config.yaml
num_hidden_layers: 14
hidden_size: 256
num_attention_heads: 2
num_key_value_heads: 2
head_dim: 128
intermediate_size: 1024
vocab_size: 2048
hidden_act: "gelu"
norm: "layernorm"
norm_place: "pre"
norm_eps: 1e-05
positions: "learned"
qk_norm: false
attn_scale: 0.0884
bias: "none"
tie_word_embeddings: false
parallel_block: false
init: "uniform"
init_std_qkv: 0.0426
init_std_o: 0.0426
init_std_up: 0.0426
init_std_down: 0.0213
optimizer: "muon_variant"
learning_rate: 0.00891
lr_mult_qkv: 0.7
lr_mult_up: 1.31
beta1: 0.95
lr_head: 0.00777
max_grad_norm: 0.5
warmup_steps: 200
schedule: "wsd"
decay_fraction: 0.877
decay_shape: "linear"
final_lr_fraction: 0.0
batch_tokens: 65536
max_seq_len: 512
doc_mask: true
train_tokens: 448800000
max_steps: 6849
dataset: "wikipedia_en"
MLP neurons of a small language model. Each row is named by its layer, matrix (down: output weights) and neuron, and shows model dimensions 64-127. Each number is 200 + 40 x the weight over its row's rms, rounded and kept within 0 to 999.
A block is one neuron, or neurons of one layer that tend to fire together. After each block is what it responds to, as a language model described it from the Wikipedia text at the highest values.

L9.down3,225,219,264,225,183,205,228,205,167,170,155,178,156,206,149,124,227,251,178,189,137,242,202,188,202,130,257,185,206,213,174,244,189,115,207,177,148,217,210,218,144,147,187,175,176,247,150,173,233,218,234,234,105,157,172,245,141,240,210,167,265,182,224,237
L9.down31,193,238,175,170,100,179,267,175,232,187,239,157,272,222,220,141,227,224,138,208,181,193,204,170,283,240,187,156,161,250,251,153,235,229,202,240,211,235,220,229,193,188,254,183,178,216,170,251,197,202,190,168,211,177,206,162,212,166,160,206,176,222,167,232
L9.down110,184,242,200,143,222,224,250,181,208,175,275,135,183,157,166,163,190,169,229,234,268,274,145,132,229,223,141,275,260,195,296,205,153,189,242,198,153,168,186,215,119,168,155,192,151,164,187,249,182,145,259,211,280,216,173,283,228,203,224,96,147,181,193,312
L9.down194,219,144,167,197,180,223,279,190,216,158,151,272,206,211,214,188,170,187,182,199,173,226,195,168,250,203,185,210,70,241,224,88,151,179,214,225,154,162,121,211,234,243,254,225,222,241,158,177,206,223,248,294,175,201,289,155,185,173,258,197,212,214,302,196
L9.down511,208,152,129,140,170,182,241,192,230,300,172,192,142,132,150,174,217,194,248,190,211,177,187,203,155,178,232,196,228,214,138,235,204,240,246,178,226,210,194,250,205,274,234,224,179,181,199,153,160,213,179,194,213,189,136,285,209,152,281,135,212,139,192,199
L9.down624,202,160,184,256,233,156,227,178,272,162,242,172,216,230,180,249,246,167,193,215,209,236,174,155,238,145,229,215,140,183,167,292,208,232,181,168,188,187,251,195,222,224,169,277,207,82,192,246,205,204,202,242,156,242,230,203,233,219,182,162,290,214,183,167
L9.down872,207,198,213,255,202,182,275,197,235,169,204,271,272,189,175,205,184,139,165,162,226,224,163,209,222,231,278,148,177,142,116,189,170,245,214,294,193,163,216,195,159,211,241,145,200,237,183,189,194,238,245,265,203,272,215,215,237,204,169,204,217,207,188,207
L9.down987,170,162,238,184,198,157,219,132,208,157,145,232,171,204,253,227,299,183,201,168,286,281,211,223,257,179,138,234,186,189,173,138,161,204,204,226,131,196,156,207,165,179,154,193,178,195,239,209,196,150,185,244,201,231,199,247,196,148,209,161,213,143,209,284
Description: Non-final pieces inside well-known multi-token words and names, especially "Mo" as in Modern Art, Moscow, Moon, Europe, Glasgow.

L9.down48,168,251,248,212,257,244,155,148,189,123,194,163,269,177,152,220,212,199,201,120,259,143,221,202,242,159,168,127,269,133,218,225,157,215,165,233,181,183,184,174,214,187,235,213,167,147,178,193,193,295,198,156,198,254,222,200,156,159,180,203,202,178,205,156
L9.down295,159,282,149,225,255,235,206,156,170,252,220,228,208,259,134,196,209,223,284,209,280,141,213,188,180,238,194,198,191,170,173,273,271,166,204,171,286,170,207,192,190,163,186,173,164,206,179,213,263,179,162,201,133,197,132,142,253,152,233,154,189,202,146,228
L9.down379,221,134,177,104,217,188,200,273,259,237,235,147,254,222,222,175,203,214,233,165,244,195,181,202,195,269,188,163,246,250,205,186,168,150,176,173,223,243,172,201,148,212,140,137,214,199,185,220,212,182,224,175,252,226,282,253,276,190,240,164,200,166,187,217
L9.down386,246,212,147,234,145,216,196,212,188,146,185,216,197,150,220,169,148,171,152,214,201,149,171,184,100,199,177,227,235,208,231,198,168,241,244,192,149,195,121,208,118,220,259,273,170,243,106,211,150,157,156,153,241,261,189,181,134,254,210,183,198,214,241,210
L9.down489,226,239,247,242,260,173,185,216,227,205,100,255,234,196,160,214,214,246,171,202,215,231,177,254,139,233,221,221,268,125,139,261,274,233,134,284,224,222,220,209,189,187,219,174,198,243,207,236,152,231,263,169,221,224,222,177,197,123,206,176,246,217,234,202
L9.down565,144,228,166,215,171,223,233,178,233,204,106,260,136,272,168,237,167,122,268,185,258,233,219,188,186,207,246,151,136,192,132,182,231,232,224,165,223,258,192,188,219,191,191,214,216,269,215,239,182,213,122,147,221,279,163,191,293,133,213,205,190,240,189,195
L9.down573,229,119,199,187,191,219,137,216,200,215,134,194,241,143,252,182,155,111,171,238,206,249,198,137,259,183,237,157,198,196,198,105,184,180,206,223,281,157,189,188,279,209,184,230,163,217,202,193,234,156,235,167,205,221,227,189,229,145,237,170,121,170,186,224
L9.down994,248,221,233,224,283,200,261,216,203,92,204,194,218,230,165,149,224,206,177,202,225,155,145,162,206,147,238,294,224,205,152,233,236,207,176,193,190,191,240,140,182,202,175,212,169,159,136,254,174,210,196,165,240,164,243,142,310,192,227,179,199,184,199,186
Description: Final periods of Wikipedia sentences, strongest at paragraph ends, and the line breaks after them; weaker on heading "==" markers and table pipes.

L10.down303,218,201,218,282,156,149,238,197,208,187,188,225,262,265,120,156,247,226,228,255,210,187,199,211,130,229,206,177,291,151,202,227,143,249,185,147,196,179,187,189,160,215,213,202,271,228,181,183,175,151,146,207,206,180,258,194,180,201,158,113,260,222,207,139
L10.down317,275,259,141,158,233,236,180,232,273,141,190,224,184,186,134,195,198,344,157,216,225,211,162,230,215,140,161,179,185,175,188,131,233,201,216,234,151,193,184,229,176,186,195,233,201,178,199,177,161,254,241,103,191,227,218,204,207,210,267,201,202,219,127,247
L10.down576,318,206,199,199,192,243,273,185,162,179,198,208,227,172,96,141,197,251,169,217,256,208,194,276,158,188,194,219,264,162,209,174,216,223,141,117,192,168,151,204,117,235,162,231,169,146,149,264,231,232,192,222,238,246,241,178,133,199,197,240,157,167,206,204
L10.down730,182,224,194,173,213,216,243,238,253,157,228,220,258,210,146,230,156,237,161,222,137,192,180,193,193,287,152,191,216,143,142,191,245,182,155,157,117,198,166,235,140,149,168,229,121,224,222,157,193,198,239,232,243,209,186,203,110,226,116,153,215,161,232,109
L10.down761,218,237,186,199,214,156,169,138,147,210,124,186,177,193,250,153,218,274,218,188,226,142,171,182,275,186,204,266,213,166,226,206,263,182,220,211,265,188,244,180,201,263,219,172,203,196,221,197,214,187,177,203,193,283,234,146,224,197,185,219,164,253,157,160
L10.down776,208,286,194,207,244,213,231,181,247,155,206,192,159,182,185,161,254,208,170,274,115,190,231,234,255,171,255,154,191,185,176,214,237,215,203,190,147,212,166,212,209,101,167,179,179,177,170,159,245,253,242,157,147,174,197,168,96,135,125,266,201,212,170,212
L10.down1013,166,154,247,208,112,178,209,298,201,220,210,238,218,279,228,158,215,198,228,171,253,223,237,142,202,117,240,163,188,212,221,206,132,215,237,222,279,156,195,209,198,206,191,204,111,214,187,140,265,205,146,185,229,193,215,118,160,129,247,222,215,154,165,279
L10.down1021,170,213,214,239,242,181,228,275,134,179,222,194,204,224,110,143,183,228,245,95,222,133,244,205,183,171,230,189,214,147,243,278,185,242,188,250,165,212,133,224,247,247,261,224,149,247,223,173,205,177,143,105,262,181,221,147,247,160,174,193,231,138,211,96
Description: Periods ending declarative sentences in Wikipedia prose, often after a proper noun or noun phrase, such as Montana., Sesame Street., (Netherlands)., and occasionally a closing quote.

L10.down3,131,212,241,257,223,217,160,211,152,209,187,111,210,189,219,245,197,184,261,211,186,236,208,211,273,272,239,178,194,197,201,224,169,198,262,171,255,219,201,225,141,233,178,223,194,253,167,191,126,232,163,181,152,138,180,189,238,186,263,256,193,210,264,197
L10.down270,133,150,190,150,198,199,178,137,209,274,232,260,122,198,127,227,223,156,194,193,168,132,262,203,198,156,269,167,186,222,193,167,209,252,251,208,127,164,171,160,193,244,182,163,192,210,183,246,161,149,180,259,152,210,146,228,206,193,120,235,199,216,207,179
L10.down342,183,181,210,151,230,204,241,172,281,183,250,244,214,166,154,271,167,247,186,188,174,260,127,146,234,174,224,233,197,177,205,159,262,266,218,254,249,208,198,197,124,268,205,193,162,162,229,221,229,150,191,170,154,137,235,207,163,200,172,198,141,225,154,252
L10.down413,261,164,188,190,288,188,211,272,241,214,180,229,143,187,185,172,206,175,245,216,150,200,179,242,276,179,248,271,170,157,212,146,225,257,183,235,234,225,187,198,172,242,178,180,133,185,198,241,180,150,261,210,209,204,181,324,215,161,160,179,221,212,234,219
L10.down463,148,210,230,184,175,228,215,219,249,177,203,190,234,177,188,219,202,226,220,159,206,155,214,154,161,95,203,173,221,219,185,124,211,215,188,208,172,191,204,287,242,244,235,232,195,199,128,179,232,196,152,200,225,198,195,261,190,159,229,124,168,102,218,249
L10.down567,172,263,310,193,202,228,198,247,250,147,202,128,155,176,228,201,229,196,247,195,196,209,126,160,175,141,195,191,255,192,214,206,188,162,226,266,141,141,236,252,210,192,209,141,193,187,202,260,186,255,145,199,243,222,186,201,130,182,193,198,229,217,222,180
L10.down905,227,208,235,183,251,163,174,209,194,229,191,154,240,213,179,174,173,199,290,179,210,235,124,240,192,171,201,142,210,192,207,156,198,195,216,239,234,200,174,249,137,157,169,185,139,148,201,250,289,175,196,156,189,211,263,199,177,238,169,216,197,207,193,203
L10.down987,220,186,213,177,210,135,278,246,199,204,175,221,213,158,221,224,177,185,180,221,211,185,260,224,228,184,168,163,182,199,181,198,182,182,222,154,221,179,220,231,176,208,208,186,183,227,140,202,212,217,185,205,203,181,247,194,161,189,207,243,223,179,230,257
Description: Short opening pieces of common words that get split into several tokens, especially mo- and di-, as in mo|vie, mo|tto, di|gital, di|ed.

L4.down996,185,211,281,237,193,153,194,234,189,171,148,174,224,237,177,210,202,222,236,187,151,278,184,237,169,188,310,176,272,231,159,269,173,221,173,279,184,166,212,176,209,132,203,217,142,161,162,180,171,236,231,181,292,194,85,230,166,193,140,184,202,195,153,152
Description: Short two-letter word-start fragments, usually consonant plus o, beginning a longer word or name, e.g. Bo in Borys, Mo in Mohamed, mo in mountains.

L4.down1007,184,192,242,237,196,152,255,197,118,212,198,195,195,197,238,93,200,148,215,166,188,133,305,151,176,213,243,234,231,201,204,166,231,193,204,178,192,265,170,116,177,224,251,151,220,237,224,194,192,216,177,118,112,255,224,188,171,196,250,141,179,222,290,190
Description: Fires where a full clause has just ended, mainly on sentence-final periods and on relative which or who after a comma, such as "in 1821, which" and "Noreen, who".